MLP neurons of a small language model. Each row is named by its layer, matrix (down: output weights) and neuron, and shows model dimensions 0-191. Each number is 128 + 32 x the weight over its row's rms, rounded and kept within 0 to 255. Numbers have three digits each.
A block is one neuron, or neurons of one layer that tend to fire together. Before each block is what it responds to, as a language model described it from the Wikipedia text at the highest values.

Responds to: Fires on short function words, mostly "a" and "in", opening a phrase after a clause, often in sports reports, e.g. "on a|ggregate", "in a 2–1 loss".
L4.down10:155065086119153120092108112155100149118095064137127148109127156109142139140101098119142140113127104143147160183136140096144153132134129156108073118117172117200120101135198150091108095105164091121128078115112160188127185201068151096100134141134124133163107076145192216136100095134127103159124079149158138185076200094092105155128077096116119130118115186089137151143118158215191116108147124105101137138125160124107141104126138132143153121105162125156120144166166139166103132137149223117082126059152184124200120117119136124121177125163120053121162109092153047114113134119140143102
L4.down93:190155121120180096082124091143152113140126205113135190090132168119099100159125131118117149149170099104129183114109103161114111153154130122133142130120115132124131121145117113187118213142128099110175146103099129118069095076184108117188128202103104074209150100074139118157126102125124127116175164137122164133172152068083192147176102131104147101046104155111106143164151144102115124110130177121108135125138114101140121132110142112174096157170058088151161139088159116084151155178140066107118107161118080115117127137127084069119123129122138155113083038094111128062110158044117121125
L4.down111:138092159148038128160130142100125078136103100129156133087084142131084065186152133165099122138179068094121106138142101094137102093111131148164170127087126081138129129052079170128121098109125093132074134089061131115122194119116101130136055146114128124173030149112135116095139130120189131073099081159067119127094150125107167138087127115137119145078057074092212117069155132072159157135145107109164096184129132112150152079107092143169143084135112176160166124108101171167136129137132178133110142138123127146135113165100144111179102153116132125144109168091133131163128176153110135182
L4.down174:170097154127115135117190136097112140094117103154090184141179091112174187173104069177129116120098092138126184117128112184126144120162098076115123137112134084132139115138161078092112160148088126149059150130125119116070105114094167159133135140144092095108103153088093078127180159052107148141107110163113199146083129141109133110159141183128107149154135101143103100155123147150152148125092136150149144163197158145095092085128133112046177160110147141156121116171168153092125141135144070153197184128118145127102138167195157075136157071144226088158149126084173192111116119139145149112
L4.down176:202045113155138142151091139099147134121118106188126046101141132076125177177109123154095101137086133128111112158167148159151139102174092184147118145122174116170152154136143142146094098108164138152098151093122091151070113135084091105169117035136158140113152168123167168148085108129079143093104117124110125173119151166168122180121105110120144159024126152066126134138125133105115112124210065199158125145131169034108134148156135151163123109144083156153068109153166111146135123138122144149133108114149167166142130071098098150149181143117152063091131133134076158159105113150132109140
L4.down383:125147101171101121123133169103096158059103112106129108117152131140110165094101151160151113131202108103099128148179140127128155137151118180167066145200159091141128149097151164117134129126104083116128112123124102157129089153129103137145058142127103120160159136151202095152142100114049178103120119171112121170078119148133176177145122126097153231144110131057121141132154181081087115118114045108169128172164113130156089174095076154146166128129097131112056096128117125133154143128090151088102113122124141122161113093139061153095145130115115100115164187111102159139088164147070239134
L4.down649:198104158155143155116171157135152092121147094142118167158119081079112103131142099134160136198101098119164136066095162160135149124141132113089125105120160099107126130088162160157120106125137103150134127100079096124084179113145138160181148121127090119154162116088153096099087079066069150103124093089123147128166111060155154097095181217124198097084161219113135098103083112073120079085121139100112228165133118137149104137117175119139155096126069153133175133155100171107123188131144078139130153164152090103103138164139169092168159160118167144141121148164099137124177162083128116138
L4.down943:181163144152122113161070120145119186081131149152140207119113131117165108080114176156097105176143137148104156211160101120102094142129119131177103101047137115085112166158148138125179112096126112127165063108103150153148138083123144122139101137148086137065127126153146138086136119163138188131101116128145067148144151145095091121119150134136164091144171127152082129145094141066146120118152067093113089121184200129097199158147131106124139108083154069110211155136189155063124133139121096156202116094084115124186153151125155161128145137126124056099123159144149175187126147175113141112

Responds to: Tokens just before a year or date, such as in, until, during, born, "Opened:", and inner year digits like 2'0'03, 1'9'84.
L6.down217:125147058092139081143147061121126083101109130109111175174127146116120127173127124129131111107128149125172100111195156116084079106150114147095123133115144075197131139193096163210126177104181138158192106095090155150155164079115126176113135127114111108095141137141127099139140180115120102118133117122077122153110124120170117144145082173137067156170120123150147122096073078149147150112112113108158161170152079138127181168161149164120219176166154114086087047158079117138061120212128146117125133134124160153045152103112097115136161132092137108144093114158148166176148135083130100164

Responds to: Short function words (the, to, of, 's) inside titles and proper names, such as Welcome to Mooseport and Peter the Great, plus On/in/on before dates like "On 27 July".
L7.down69:084074182143128088117112134099162128178163083169140128105185118174114149145135113116130121096141122207141138069161157162139125160179110108136070120113129101047110114100109103120133138094087136136137119126069120136139074115130201098114099130127126197137131121107104110086159068139184120152156177105130163086156031152175134112142120056138142122082134160156140187078130138141182100120116140115105144117104089107102095097076116192168105103127091115148161109132090110127151170183190096103175119101113145123075194130140149147115110098146133138191206113103156180140121091106129088138
L7.down157:161086158121108118106096094172111135114112151146119154182106127136133115077151164154069120114177097126126134113093199074093118078079123179147083159083081084108152125146087094091128173144161193173133107135170135185192074132137114165116077078130155159159089138084081149100161181173107162135075153110133123063126107160130162120098093147132101151133175153139072096118136106162092138086135144129134117180124128099158127116140160181169162097148163058133067166124101132106123129083160148178154057125132162070096182151129091096138105143180146120130150117145143161146101103153188169110
L7.down236:117144192103109159161132108164132085155113174123148101135182110142112142151161153116084191138152176116124148185048130097170151133145129128104132103152112131127140153158111142170142107135106084130095160124153071144079133111139135133103130095172135103134140200112129078199096081159171113135109109125117185166115064128174107129132190208074132078121145095172117153136067199084126103148144159171082129152094090202141132146123141128128148100158111149147049115115154152088223114165091101183091082073166128136132127141114139145105147154098137102104127072110083106146126097086111124158
L7.down247:100139135048089135158105088164166077149105097129114156057120154140152159079137124150116192118106160128112111108189130137140100124126187132098105179113100071155130145159146170205116159142128181135192124151184139108089108171142124191123112129140162160101070124136186132145139131188101086155124177098207118147146137158131116078141172149096117156125149162108178171121077181103171108125112086081110172106118126123138174151047152095188132091104105135125161131088094101140135146148107160130113119111142133190085154074148137080137149125147106150132122124133041079176089136103103099129
L7.down543:166124105159103116080121101145137088140093082108119102132133124098153141115148159123126133175126109128132155164085111104155122177046176137142113071109117114131120061098178121148066104123130155138153100100108131183129141086086146120121061115142180095170117099061104154111137140166161135178099101088134163186165107105132073182149159163122111066103189111163149121127127131074208120111200132156196142161209107090150143112153149103173145179124159149152134133119149064101125126140107119124144166111141125147158189168116102112177097173139160159198151182167100128153181156120162114162
L7.down721:132150128129109134141145113166158079106109148135147084088091161078141211189037122104187094104112103096144125164125139126167112115115124013176160140075125115152169135099154167162104119112168136104108117203144206143147143100116124140139142114097127077151119139130096116159114119165162099126133211099181136107087165163087110155131128146134081095148135116079143103101060145126136126089142096105116094144101158121115147093112140148085177082133122138099103108153140188132133154150112158119115068072126098094086077144104132123093111080221106110124128117126094116101094190150190106115
L7.down768:127123087176136110116096084091113080165123032112142043149120178116096124094076123139113138122182166107158136114136165098081154104106144167137173151078101118181112126139129159196148124089141137150183114126092175138171191145133141179088148124135162067138144152115124120145120127105081092087081099143135078145163123124118112103110116176105132118209159141150139101103067083129157114112115086064177105143153144178136093139130142134103166176191160096097092121135168171125093070186117172149129154088094188174131132139138144057073163152084138133140146141154128128178134147105137119166
L7.down825:084127157072172135118098138172156143136196141145146103176156108129120095119141100119116100149183120171203184000185094130170092105149157099133090160153099184050143130126111097118150144055106125138127127122124129104129103110116105140146115129066131110140122170174108029164104098129090125104123169089097148133155172138131106106193128126136115130093169153122108129096162136183149132098126126100110160121112067127095097186163073132101117102185141129140103097144158084136132107120204081105137114154097094131102155129137148179137097073119132123130188128111133115166153096163127122067

Responds to: Short first pieces of split words such as sta(bilize), co(dify), Co(penhagen), plus the article a and letters in abbreviations like U.S.
L6.down786:126146181141108120157165098178161139101113118107169127050114228071115109078093126091081138094127121113114160115106170059102097164123110099136107149124178095094065095159166104143118095109067167177163091184119150143159157149097124130114128125149088169098173122131150131124090180060164103086144160171134148164079123141179151103176135129159152092161129082151085125093089133159176150170141112124166121182113148111178127146104144174100151059113159083099160108120160142161108103152172107172124169117098129114167129120127131135177128119099055176110092140056129121116099151109145162099

Responds to: Word-piece continuations inside multi-token names and compounds (D-ol-ly, Se-ke-me, Gö-tt-ingen, Air Force), plus score digits in sports tables.
L6.down258:091132165152126145179123080094150154109143110109129180142115109140089166173119149132094082104168163100103114117182147108108153101167081121127118082153103080200106105147125175186141172125131130119163177148108092106123160084142093122116093074106111161070087166102157134118113127106159136124176087120099116133166111117127086146113096118073077164131116093112148138176171144088171180070149183107101112188137168125122156191105094102171150125084091121130153158178186173092107114148061131102152094086139211044141144162101100126145141116104137085125090173099136094194118124101082132096

Responds to: Word pieces and small connectors in the middle of proper names and titles, often right after a capital D, such as DiD-o-menico, O'D-ell, Best of Hush, LD.1a.
L7.down42:103160179090134109160129204096140125115148123115175124130061085130133150133095123124111071123113149163138150103146118100132122109081202148130114190163113133116128131146121141127113103123128175128123120169201175086097191161055110145119090103176096076152073162093101199102121140101149131129113121113158119158059125134066105108167071096135133128094103085106126172147126090113119222136155120123091166142112121127092158134116140148154124117189133125120136136130133121120105144128174109175156138161124121172189100181150182145169157111078160098098088188077123169112064123185217121155
L7.down83:182072122073128123115090140143127173164151137126135130146093086125165140140131177175112161152147188127133185080095137154076144170129129204094112165148052132156141122132110168079174151161137119110190113109123166139138123125122107061107125123096169181120071195137113135186132147126146172151139132116202151182109145168166152171133104159117118129174136156098105156141107102103091101147143179135151119098178100104078113158151180132108149114074146117174073084066119126122116141098161170112105129112113162100126057098142123101153133105147104032142151139137111100164027111110160136131
L7.down304:146102100154071121101101141117134122076148137136165068192163129144131080131065122095040152162145143173158129116115156091080177099127132088180116169146137195133190115074158156117170102120194127150121136116142127073114111187114133099132097071104126123121122165120104079131106142147118145087124143094109048129114113111111169149144158073152120135148150121093143163141089081048117111142133185181165117105196197114100104147109141153176175148145138127116072103123137161154136169086118120145164150097057189119124134121104098145139120128123200149120126142146099082091150187135189112142
L7.down371:140125106165155109116092125122098119124094044121120128177087112158146082177146143122108184138104149113221125110099087057125099150138156173175162157107161133099125131108162094148114092130154174147134126168137173125140146190093182090116109102120160025109104083163123175133133134158122155139182132103109129174101156093168157126130102147098116073137128147108147101170108124104102099139065164113187138163136126138089125144140164069124135141130126113175094131126107162178140172100201167111127179148075150147086149122220127147106136141051169107116110175127069140138103160104115193117
L7.down474:127072126110097108112125085016126143169139129114172091184070072154162133156111126081098162114149119094146135090151101115074150144123208126111081125128075163137122141106151152129140097153155166121138121164155135070113169192085146119111112078170109095150129113094110118152132097134134128106133134106168096142135091144100110120167063083129127108054092116046099159132151141062108154144133163192165156139131141116131119127148173116160189149098128075056125135095119167176096165108103149072146116087121127163099081098169107171117154169082174123124070171140088170139110117157164136121
L7.down636:147107169111130098100097135064107179134128142148189151163121084173175103147165181105103130100125147121118115085127107051115138126086182123133140173124138123149165179133164086152094155102124140146088094175146200037076137169081156145107127085172067048133143102122120144147172114135149113118120140069135070167172117167152147078104081109099124142138057104066119195155167139102094140103133149112097135144119106125126125160100150117121122140109152099159052101121091186121115143066078142116126156141136105132127079121140135150153159140069200117098090172101104162118107124098167108092
L7.down883:179081106144105089114113217092153205117175158140147119157103053144159101150195098091122168089141179120151135126148121116071050069096215099157134127157158135149120072097188122175153142090120136132076100135145169089102154143076124168161125103149137072110117106076151084114167141095112124108160136113145090145150084103161142127115115085132115114126131129095138101112168128136084153125126156167135130131135123134089164127186156125131152147123113171171109103078105158132154143134141149178176178124117136154139074101120175168108126172083157128101086198165047116149079163101138110146
L7.down958:107137121061108162136154111055115148140143118115152169091123081123159189182198152126150138109152138101127154134148119088129077051082127079161094159127103173131114189154123075101149123128117069123091111166151148070159180115162145194173087109154076116193088115127129153093090163112191092112118067100092127106133114187124115102155140136168084142140083190072113183160162164072115140147156100101126150148118141091149144179126126131154067136120078084164099119121106148138098165116121111151178112143128098116117165166127066121141159170127131082138112133140161164146090110103177179094

Responds to: Short prepositions, mostly "on" and "to", that join a word to a following place, date, or object, as in "on Great Tower Street", "from 8 to 24 August", "went on to".
L4.down37:104121095083120098211082072132153173134067085119113139120107143112124123139097101153141070201091087087122150180164082122186112118125209122094096095133117148112094135107185125183099138125108173107173139111147116124107186110116140125085131088148135164162178155142135081138122171091122129134148117165127158092099104110143117100087149117071084078187114113089096129177104105155169121091146174085173094116111130148102154112142100158098122162104131192193175151125178122155181094110091167188080101115112098145100085101124123127141131119131128094132118124144135117125089231074127074152
L4.down54:111085101161145100060144099112137088147109113077159114123130139183164108141126156079115104091049117105152146139130114119098119080106165126085132149097160118067135160107119151164163084140117148155098060136104107164116194134155102008092078100175133103165153163159142096146088159129118149090120149138122063120085140152085074113169152129112097094140103149121160158082148095121088147122075107071113124152116144170113122101107123134102104029119154128078122112153121157106089090075114166060071144163133109177132104154139127111081187162102074134118135124167145127132092094142180147118
L4.down90:160129108150154072139111101117116139115098102150101127084057098128126156150129117081095093211164133077106135108101184128139076145135143109065067165135084087081148087153139115183138096138076129133130098163114147177111172157105170120137113141109112166103192162119124138129147121134097153142158088130100093151130076096169141112027143128124146193175150123081142111114140187167162133113116061109114135128123149168109058111113175161099109092091151112065136120134108103184167109116185117169102202103120163131126135109162129073090145116123126149114113153189113078170149146165196126167
L4.down241:107081096166088118111090173130090100150163181120139160123108126124126151096130164116127145105146099128082059101097112189127146113163180090132153144108120082158113115131135179136063128124129154168161126173130146165080095143126159126091162084160122142152183144119079193104170157154127118131167083129120064131155077157167115099121147146158165208142140121162140117116107170123112103153119127129126142193179145125097141113120157140149049137065109098086126118126157097159120101156177171144141174078145156179086115167071126118148145126100096145142098050147037140124155176134091030149
L4.down278:113135141110149125154119145119158155079135132137098144098133120119069112129040102067139177119122087093148145092157121063154109106108104107119065142155142080094145077113156138092181102166089156124134116162134115071117097142122126136152091119090174163113124071172126119127103133174076186100084089174122137116094127072146163097175103115101155171157107127129091138110124093171119144091138163191100158185162126163146075129130141132179162103154062140130128146088126137144136122084100164156157107067105132134078132094072071169149087105111148148087023132159167165203112114075162112126
L4.down330:136134143149073151122136143141095135106125132104142128125125089160147056151128106123116166123129112088166114108147020117162129088155073138158116159092156137089146091110109102102161106207145160119177156169120133102134163114079127136195129138142149143115100116176117138112097136128141105079165100174137140124144179141094143235092167112185169157159139067176114126152119105157163151137114137173115075104142128185089122071156102146054154149113210091079095090086119123159114156131124131152191105128147139160200109146156136140112097129138179147090113147102091161122101197089079112169
L4.down378:132170109152136153144159129068064059166097143098142109140124113089043145113080134101077083074155084112130136141161183190104112132090142075130152103132089107116126085118079130185068110111051118110134153105143152136135094140157119097132134120120119119165118141152108125144147144131089149112118083035170107102088079210084115137134129146092138144135089110130128076103043128131108150145085138150126135091117107032092078122143128162097151144180157115151057126100123076070137132180110080143107136151118137142144078158155122102130125130137101130166133167129185149192099117115163139154
L4.down794:191142133140138104155135096124119150134121114150124057146133138121058090121148126124141154114096155179126123135128082153122086124117091119136063082147158129073149105133113118139103173086079062081140208177189085076089110132160166153142118160129078142142095101152136125166147096122115179105149138134110188085141156108081131075129133191146131177113061123134167102084130171174162176107069120098151144077182053189128103116106137118142066135141163110150175154139134078107080132096094095158106154102147172094138140091119138108190150100138095149099066117124163144102172183129166135122

Responds to: Tokens that finish a word or phrase: past-participle endings (revamped, improved, resided), list separators (commas, semicolons, "and"), and capital S opening a name's second word (Ground Squirrel, Dark Side).
L7.down65:070147143171097153131141080133082169161166142083135104090085079129199087092133121118159103204164140092080115085102121146099157116156116150157127123105169088154144109097144107163123158133141148126121086094086157161111136149143109123126078078148105162192129084152178177152144087158122126178128181142041170197085133129155111178127141143116067158085126144132159135113104175109101134135155060118099131206162148152080119162093127137112148159097106151081146110053143168095165100143132165153129138191115138087066154105103146148114148083117160160113165133147130100174118094182149159106
L7.down92:184133106082124083136117118137146120147116125088164087157084131097080139172109121166169160116076156135108057148124129129138148137097157133192174113077099099186107096053097158115106160103105152137165102177035114147143138145120118131136111093119119146125122102105088115124185118090153136110125155102128095070102109094124147083158144059098061099100146137237112140164155129101133178119141156146149134201115171090167108095158160105164126132165146127208095088116145161143101149140109081149108120067115115127081079105092156103191146162117081118089097178092137165161137151156138111134
L7.down94:141145090097120106156145096153119165121178074077143101069117133180178129145115107207136167073106135145127065150168044199149150124104096090153123138125196120155072123076104107105066119101121169111135152125103132120114094104086104135116083044156096159129126148109146159161078104163149134132097154133193102112116140143131055194089119092115126157111166116119081155130097100165153112137173106159092093108116140117167140110129179095142156134067116120086121103134116136090115092132170128100124132110149083147127075171111178154172127148079068139108102150127082148096117083166085060154
L7.down280:161199124179164133195136120139156112188131154120148125107130170143164085108176087166118109108129187071160138121157082145136126160137086127104138170101153048108143144144160080136128077122144105146132183174135201147099177144187071069090132130146127106064103166171094069112115133068130190128134147199166099142124149143154148089110149091164144091140119136127162143142123126160146171113143157080081129142166118118101117132181130083138156136089104124150108085163078076111119132126145137112159109098189130120118142193130180116123157160122074076132194094122108116138150075113182083113
L7.down653:117106164137081139123147064155144122075125184133108166183109127127128086124097104118186145176122113177149116098142154069094106122168084113145136140152136124163110145157177121128060140127071154101182135136139091167075094161144115083158120138169131115086101193120170122207176169102058115085124162124118110099152137116153136109103107154170131153085115099160183074138069066089107099181201122144112082096132087143141119132117161132153168104121111124207102105132178147169083106098124101166125136125141164119159110129154118138170129105063129113148102161085097119107148068070057113107
L7.down658:167153174151101125118133137126128137151171095035136066100136086125133059100115105133119117075090126119162106096142097119176044123146023159120147112158089158097092111171132124100129116189135114126153150110132057130143103122112094138140164178167150110180182130170150151100084109091104173163110134121164099154106168186148071148147136121129150140109099184146155130083118145168140168167131131067082126119155147143170156123098158067072114097093106136046096170166152118139091137153096161114095123108125106123133118118158121135127171178139118085047139113126069072110090113139109153114
L7.down742:099106152149146123145133102147113106164076170143145174137106120060111151162196118206173127115058089095124107094105108107082152114078129106136136128120157108172106104110162181136133197086120152129187160111114107088081178124139128116103103114106146136159090166111055108100163138063105142049177158176119125159187124108106108086104137112120127137142114122150109150075155150129160142133145127145183139110133137106089092146179115151045196117143166132135119125098132130106155144100035098141115133125093132051041119134112165056107170144140147145111102101156186123129099143119161143160
L7.down949:221170076121079120143136066142080131117099137108146128104125163101135104133141136133133140183091101092147161109182141096120081124145126104099120117149170125143101148084165160124143135086094101150210180126149178133148109090142169104125097082129126127122132151108154143122137173085129119138133167133120118137219158149187119060115103118150136129143138107130178138127103109161152119202129143079180105161176135119110175063093131173101119109186131132162137155154179107109062117077129103148153080145174137082143092119111032102094037082129135078170158152134134126085155161110101108093

Responds to: Fires on the verb right after a modal or auxiliary, mostly "be" after may/can/to, or a past participle after was/been: founded, retained, dismissed.
L4.down76:056169053141186138137128152144108114131110119162178130119170082120091083188100122156128127094094115112145130134112131141147158144198088084111108135155167089117125101131172109131182097119117121154113155117144079096085110076069189095064078091099154135151124144107100087109128126117124118077116121135093064131136129116164167115140118141136084149054125093163103172090155135127133115111202130105154202099139111087106172134152158152159152102139114104169089118135115118126171183067116131156172139053116127151142079150131112106148142097069169157173174094164208155112106139158120081186
L4.down107:149150149179073115154145158146105141114150129151149135076070115118116084154094160155056117149155053096165112122119105135148154122175153094154144121121117086098146109039153139196098141144176111165173161127153102055134185138090109128102109081038133116183091178141154149111141161156149112112143126147160132132090144123093142102121136103095192113134113105123106114129092115107166170069116162070130107185080083153094116108155148174095112143103120085145072124089157123134123092108140139074127124106226153157133159109177138131140131176132106216155124121149163153086096089124167166138
L4.down294:129126135096161178143147131106083109176160141125126127046094113129138115227153177134113090130056138189173120104136107126090123148110124093147190141082078098171144169121115189146143106147115144143146094074217096157089143126179159122194104118116168158164130103148114115144094147092131138125186131119112160161107070085158173121152147109105102143106167066185140131156131173176112131089143130223137173127135125119098166133145178138160127112111130126140145165138094108104155152092149152127130118068127176093145178173115127156135068171153113141157106132081149080110105144075096179095
L4.down382:139132128163167109106149159144165149134132127117153101188144061140175157110077132173113117098139122124127120138169144191091133107152149134133162109114121096203160067141166176076071159148180106118107097131113114154166115125130082174187152136101117091108195116138138129166104150175114151102172087141182132133123080161090171138134159093106174131150080211133099148133137185152154148090135085116093081141172130081109172133072173111130183162130103163216071133171101138124151103174158140064115143139110068150104121139118150114083121110138093128115124141213129135151072119175135169103
L4.down428:064097166178109154166142108120111128119063150168141143173142120126158100143172096148077063140142119204136126110173118138157111154091132191066108132138061113077148119122087066161176109099137087082137114134144151064100145088151143166079164082146141147190103114140110102093087117133161098158109092151085138089118119147096113162134191167138105166095182134103134128142136134135114101085110171221033216155167113157103116123134173119121117133138078136136125136086161130137112098111090101147130141141166108067143153128088109163099092161173162120127138106122157128115171086133109089095
L4.down466:129182139104114127181108149115106143102119143103097135088119118135162105124147126131170132151143098102161119143167088131092093140093141118075147150093141127122107067089121212122185145124129135101131150124119093143143201072137167126144117127113113110101113147096156110203095186159128099055139224149099099118136120109145150161109149153119110102102075145144145092129083133054129113056183134106139116161103162116109131131163139096138130242109115171093125057111113183151157145079179071126124096119191077083121085186118140203180090127124151155137146118136136105155120120142155070132
L4.down840:102158191127105117198166151145135105123137137152135134058134120151129111170147067147155110197139138126168136130165097100116097138092128111152185154081095120213176084132102193112147140117152111187123175101104163076128150146121175120129162061156127097077109160141085132145138162146144097123112077147066076032148129128142163120123137186172115157123117128109109092145148087131177125104151159136146149105214120141112138149151149144131172096154090092142106091132131145141118156144144084071166162078164146065136089169152160066122128180110133183138114183189102119080106120134138100126
L4.down940:166108125084110183125148141120148098118062117122138062193091187097172193133128147102140166111149112135103110111112116125108144119163132148074078137145158165169141140074147110137146090134115175149115136079106143107142109140097189137066145120067127193129166108107147162108110111162174158122059142095214116105131160115102118138112111137142109107162179102208126142076144128160125123170129175182092154145136096143068139098156141144138119120134077180054174093067125122117098145099146131099148129156117147137101088088065149109081058120124103096148138178074128109153068148121116187162

Responds to: Semicolons, commas, closing brackets and colons that end one item in a list or series, e.g. years, film titles with dates, awards, "include:".
L6.down34:113109180143047083123075161117080143144122062122107144116120109127115113123190133188126145151108143140099141156133116185133063140114082138046152136105136075104108076150096136078096138154151078082154116134120121132150156159144104130124112131094181089148121148080103108139064122113140102148156151157068083158121132155144071116131089143121183144113178158100134133123133088130112150141110072122161153113171125081130094116144082072108133065124157130124206142168154114168124143172144137117175143056121095085108108123175151118127161158159170049087149122106109132061137086042104142176